config.toml
num_attention_heads = 3
head_dim = 64
vocab_size = 528
norm_place = "pre"
bias = "all"
init = "uniform"
lr_mult_down = 2.0
beta1 = 0.95
lr_head = 0.00993
final_lr_fraction = 0.0
batch_tokens = 65536
MLP neurons of a small language model. Each row is named by its layer, matrix (down: output weights) and neuron, and shows model dimensions 32-127. Each number is 128 + 24 x the weight over its row's rms, rounded and kept within 0 to 255. Numbers have three digits each.
Before each neuron's rows, "fires before" lists the tokens most often just after its 100 highest values on Wikipedia text that the model never trained on.

fires before: "k", "ity", "ation", "e", "um"
L3.down616:135088141136165105107121111126151132147126112138160079105098126133123136119103145131138116132123124151129104162094172115139129156167142153134101131147174099133151101155142130184129163108112114126140134165197117140103111143107121153182143108130111164087153109109101123098104082090177140086

fires before: "1", "0", "2", "5", "3"
L8.down499:116154158155092134174100078166108155066120152123141142112126131156188119082109053095120135108120101142121149144129127161149121121113124124115117113134147118114108146089137145140128165119168137112154159126116140090127105133146099133125125067141121109132140169150133121126111133124050147108

fires before: "es", "t", "h", "c"
L3.down763:145168115140144097059111103106140129108152142114099143145121135094114142110159125119152146105122105137156118136150113136094140109153177104143181155132126088123112167142139121120082089146113174166117107176080173131120117114089133165152087146183110104164117117128120118132132072120122150118

fires before: " the", "t", " le", " G", "ad", "v"
L2.down23:119116106123081154140138172096088161102139113116164115122181128136119114152160135102145112127109108128099111120150127153136113082125146113138150122140134168107144137134122113141071096166135139099121127107109102167162127143124099139116149148140135093177165107104089154134146123140136145110

fires before: "s", "f", "t", "d", "c", "r"
L8.down57:156117111130125156110147155134140161150123155110129132121092077106133093109118174092124131130124124094108143140108071140120121129127139132122102122108123114145114137117145112151135122140122142138127098118149164154146134100113130138089102129147165122114134128156094110154133094182089138128

fires before: " ", "0", " |", "\n\n", "."
L3.down399:105149114158098128165184145118148116133129114143088124126113125091124091104164107178097125141118124109167123136140132150128106120113121129142130103121171119131068110154096108163146121141141099137158116112151113141167124141145138121131106159145051105166153144118134125121132164113123175154

fires before: "an", "a", " |", "-"
L7.down663:150159131145137127139142139083116117158078103122087145145154116105147164170151133129093140115133128149118140140146135111118159116124115120101184125164128159123134137120074135157157145137109120154140141099109106149108127121154119117090110106115138141121138117120115128079143164142124151140

fires before: "ich", "o", "i", "e", "ing"
L2.down624:125135167144139119142134127201124131112121064161141111145105118065127125145169126097167075127143169130112142127160136124116119084150128099090143134146131127138177128109160128141094169105136142161137139169136159158135150123143113097137134117109100126125092113068165140129115155110101139151

fires before: "en", ":", "ot", "an", "g"
L7.down325:141163106147108129121100167115127104099162083105126120092108115107130113076155183090096118092119076106144143177104159148139161148117177078113130144133131144105121140127128079155123145150133106151130103129127116134128127086137143084138129154140147142114130112158105135121106141152146156086

fires before: "il", "h", "g", " of", "c", "y"
L7.down399:172143086103126120085149104064137153099132081160102153144122140177143134175126159109146112088109125137122100133134105136096127132087145155106119180109132170165138113100121111125085142133139110153127101123130134165152147113160126120128110169142140124114130089150124085129097117124123164168

fires before: "e", "it", "ld", "man"
L7.down712:096145090084132126142123100174130146109073104129144148112112119121067157112139077121137112122123142115127123124125154173100167135126100118132132132143131181124076159138133148160107124116140096123096148131138154148114169114126109152154079168124170076139147099119140134096115116152130128101

fires before: " ", ".", " m", "4", "2", " f"
L8.down767:104089122118145104165162133094140154143111169155095104094156101158160101150143129150150136143114112133122121130156154092086119130161120122142104189176134105077133081132113090159107101123166141131185124142119116117115140100108158124114098169129148139103122122109144105128149109154091112143

fires before: "ear", "es", "ect", "a", "o", "ork"
L2.down208:124129131145105136119119119158101134174146093146131125124126110102158120094153142107109092112159140088117141136101145080161117146127123096101126075114055113098086159158095091095154151164112142147169165134174140129126120112124111153103080108123130118124127106106124120111133128133168130137

fires before: "es", "ear", "oun", "ou"
L8.down403:131097143155149152138120159124111114104117147109134140140124101111106151126117118128105124151134132101098078128127113114114112134092199127120120083131127106144081114183161131139105144163133163156136135073124113145121181135155116127110085133091147181098144141178120127132139156124115135079

fires before: " ", " V", "|", " L", " A", " S"
L2.down243:096128097122147121103082149139142119162107142151084096115110137112117153150067109132133131111152110103118159112126101111169168144144140164131127147095112114155152132146194162094142116154157128136097115136089114095121155150096103137114107112139197123115094119133146145147150176139130128104

fires before: "v", "f", "b", "at", " L", " S"
L2.down110:151095134113070108130110141150125146134120116149106133117158101137083139146090121145155089170118105118151180133129129133111127087142156074133125140151119098148163115144148139153075187102100143098141097140140099104136153107134167139126145122128131097137146121084090112121128161139125085143

fires before: " ", "r", "an", "u", "un", "ce"
L8.down513:147108149148161131146112117136147165116124132156129113128157149118132122149113117136111116201104166146114108102118111102130138126145118061144120125151119130128140126119129109117099144135132112078160145152135159119101170149138202141132155106089139115155116161150136121149123118140139130147

fires before: "9", "0", "8", "le", "1", "7"
L8.down373:129118081089108116161107124123139120127139179102141184127104144143114151149113134120102132159154094112093113134135123137132160159134116131145131132135116110159110154110128150113156136149110123130101119149113127148125159170110126143119111087135126132112064139114102142129121174124114123130

fires before: "s", "f", "n", "r", "c", "t"
L8.down15:145106150113195117113131155145143127166069126130126114158087143132094112120138106143138107150146127131122115128145153111156126114205115111135115099114110138133141123113167123138130157115106103124124141104149126114129090113127156151143113172140150132110134131118140132198161145152125130088

fires before: "m", "as", "v", "st"
L8.down266:109103127064188143154118132116131142124128115127127116110110081118141086104122132176150066129120164117084094136119179123178126099177116159093106148142116123136122119077112146189114134105129137116137107150122113144174132124148148092109123155119140094172139115122132117150150137108122154162

fires before: "ound", "al", "es", "ac", "id", "o"
L3.down634:113098098097116125101138128116099113126149188154130202140131118105143115169120109137118131146150064093091123104089138120123118160138123094141126112156186127136141156118112122084127074121105118150139191134123160111113156130109145133138119106156120126125090145113158138149148091181143110094

fires before: " "
L8.down759:097063063132170097143139086144109159144165137111109129141095101122140123117153098122163140163135155151127136135137169098117150096096168126137135130111148082116132103117092148131131168108186143136146100107146165109173130107109110141083120109161124152131120136165135139164159160116137138095

fires before: "9", "1", "3", "8", "5"
L8.down349:125117121119138141104131075155149107148138159105136150128119126128198110123101099111157111121170111140121135097097118146119172095141091138144169106146126139098098128170115135179087132165109159103123112145128139154129145140137118093089129077112177118119138142167133090116134119109109133102

fires before: "ir", "il", "ol", "ac", "u"
L8.down604:108164192089155069146117107148144120113149145126113122146137131141139118157112134131145100108163161108080075134168133130150131123081081179115119133134057148102080132136146129153137143155121097148106128077116143135104159136082126135115174082129064129131159168142152128159118127132142143116

fires before: ",", ".", " and", " of", " were", ".\n\n"
L8.down354:139130157153124133087154128096128099149135129153092152159137133078100131136132096112160090102151110141107113158101134126182118128125159104175099121106139107164114099089142121078099124142139117116123144129116132145105101102096168124118126145166147110138116118165128138106110165124122104181

fires before: "m", "ing", "o", "ed", "p"
L3.down489:107171132105111107098114121149090139104102145122121076115161104147103098136171144109157137119128162133123154112184131172104159086080151120106120103133076116067156137147116145140121116127053118172108126120152118108096132130151125154110143141163169156126117122150142147122119146114139113134

fires before: " ", ",", " of", "20", "n"
L7.down532:121117180104085084147080122092155074127143134128135094135111138141124149158088123104111125118159161120155137145150141165174165120114151157141155125089143115167105115108136174153156129120120089160103136156144131105137123146152092149158147160145133123160126131139131125128121115120131120181

fires before: "am", "|", "re", "el", "k", "-"
L7.down27:112139141194120166145142133116101113147107092131157112128125142111138121121131099132082135123124166097125114088103129123145193184112103160112109114128086096159151152143141131136160167113133118136109113117162117156125118132136127157150109103132136180126137106094116109127162142120159103142

fires before: " a", " the", " an", " n", "t"
L3.down65:050177094125104127109095128079162133137126145135104155160142155134139143124126160128149135119131130118144116142146136137098142122139132153097131113140123121127077164140088117149134126142123155175051126132105111122102158128123170177142104139156113164135134157084121104106106146117106139198

fires before: "ic", "s", "in", "ly", "l", "e"
L3.down478:135113121121136132148103137135138123082119122133099102116149149126111105128116158121136115127076080161156107148154119088100190104130103097108130132135129155124156121150095111107117153124154122081176176114115171136137160141125146185158133147126114101166119108155140183150116144123102127160

fires before: " ", "\n\n", " Y", " N"
L8.down502:105127143138215101124114101115137112159120123146116121161096196160146118129136111127137125154140132102149100153148166111177141107121135108155120161103128097144113121147112112103146126159167137119097116138137110113179106122155154103100128138113136122085113118130149126094114149097127142134

fires before: " |", "e", "G"
L2.down471:151093123148132165108124128193117140165130105131114151096107144144145131141172125123161162151104140119120144130152161133132085125129109123105140122105104154087114174113160101106099137155118112136070098129112138199113128159138124096165151152148091134145145130134164142106086083150126110110

fires before: "er", "ear", "ar", "om", "ou", "am"
L7.down499:136187141142142144097112146158098113136096088113123115125134091145153121164103133139122131154132145111160087102099117131119155163163138098118108124105098147131125136159093128176150101111126117114143105140143136131151131103105126119181085150095141156104139153126134159135098150134145111068

fires before: "an", "a", " b", " "
L8.down204:082147152085130146134125153070144123113123101134120106164161107134172183160152096133152102146128097121132110131146105112131129134127102154132133159126158105151171150142112130185122127136092154142237130114153116113144117154136149147113170115107143115116104143105109145142119132172137162115

fires before: " ", ",", "ers", " J", "2"
L7.down743:166145156135109097099134041148131141128144117148141128112098143117102100157115118118100122154161122073130142127160165177130129155094177135143129137097095118143108155150166158109093112148146176100141166148129142116143129121113137109127162093116131160106142105129104110142078110137106102112

fires before: " a", " the", " an", "s", " S", " w"
L3.down9:091117131147108098111148103178127142139108117095127099148133091157102087108112138110160109120107067160119153103137172122129109123095129154160121134130116095118108111117080139120150141149121145153111099143125113089145115136105130142094171120144174154092146138128177142144137140142149158196

fires before: "ar", "an", "am", "il"
L7.down766:124127075102118125122106121149147130139130106161123144113133138128139104143113138115162114092091095152123142134125145126126119161116101142130077140138138081141140112148133129155127112133107107154166083147159158158138082120124125128067162136116121167119106115143159119186128114117160095084

fires before: " ", "–"
L8.down450:087119132068138107139079149156104091153087151136151084098089146152149137115098105140145157105127142146099107086152137158095125147149104153138160139103106132117169136137146118106153152109147141105129094124133106115119093144163100153140153141150143089157120141130106138134136090148142112152

fires before: "c", "ord", "er", "en", "up"
L7.down748:090153151146186130175130106104112089096162149133142095124131155124129136113147144135080127104146123102124121115175137130132136131091097069128113128157152178137112106085121145161157120112122099169109131131142128098153110109061132168148165107095111107123112160172124146136113142123117139089

fires before: "t", "ter", "b", "th", "gh"
L7.down341:132141126115115164143075211084155141143121113130118111131137157127175171139122131125135136132122152138125124116093100091076121082119124142140149169137154162127155159110139115129150123126102121132127133148163126136124116094089153091183094131162158118127108142102130104140133089137124100104

fires before: "el", "il", " |", "m", "|", "-"
L8.down479:140121109168185130135081105122096116146108101126112149108122170103084104106083097155162112096141096109102142159122135142135132094105150156125125090160158142158148112092143140118104128153141088132112135099150143165117135172153151146107122155102151146135139140120060128119078166101110138135

fires before: "e", "m", "f", "v", "t", "ic"
L2.down761:149107135158143125097132137168158083091164125158126118126122160175103115108115142104138158103117124104100108124100140099112141119131113105120118167111137113100148175141119111101116133145087133144094110098137131156133068103150133151174160142123112178128137135128132142135150133097128154131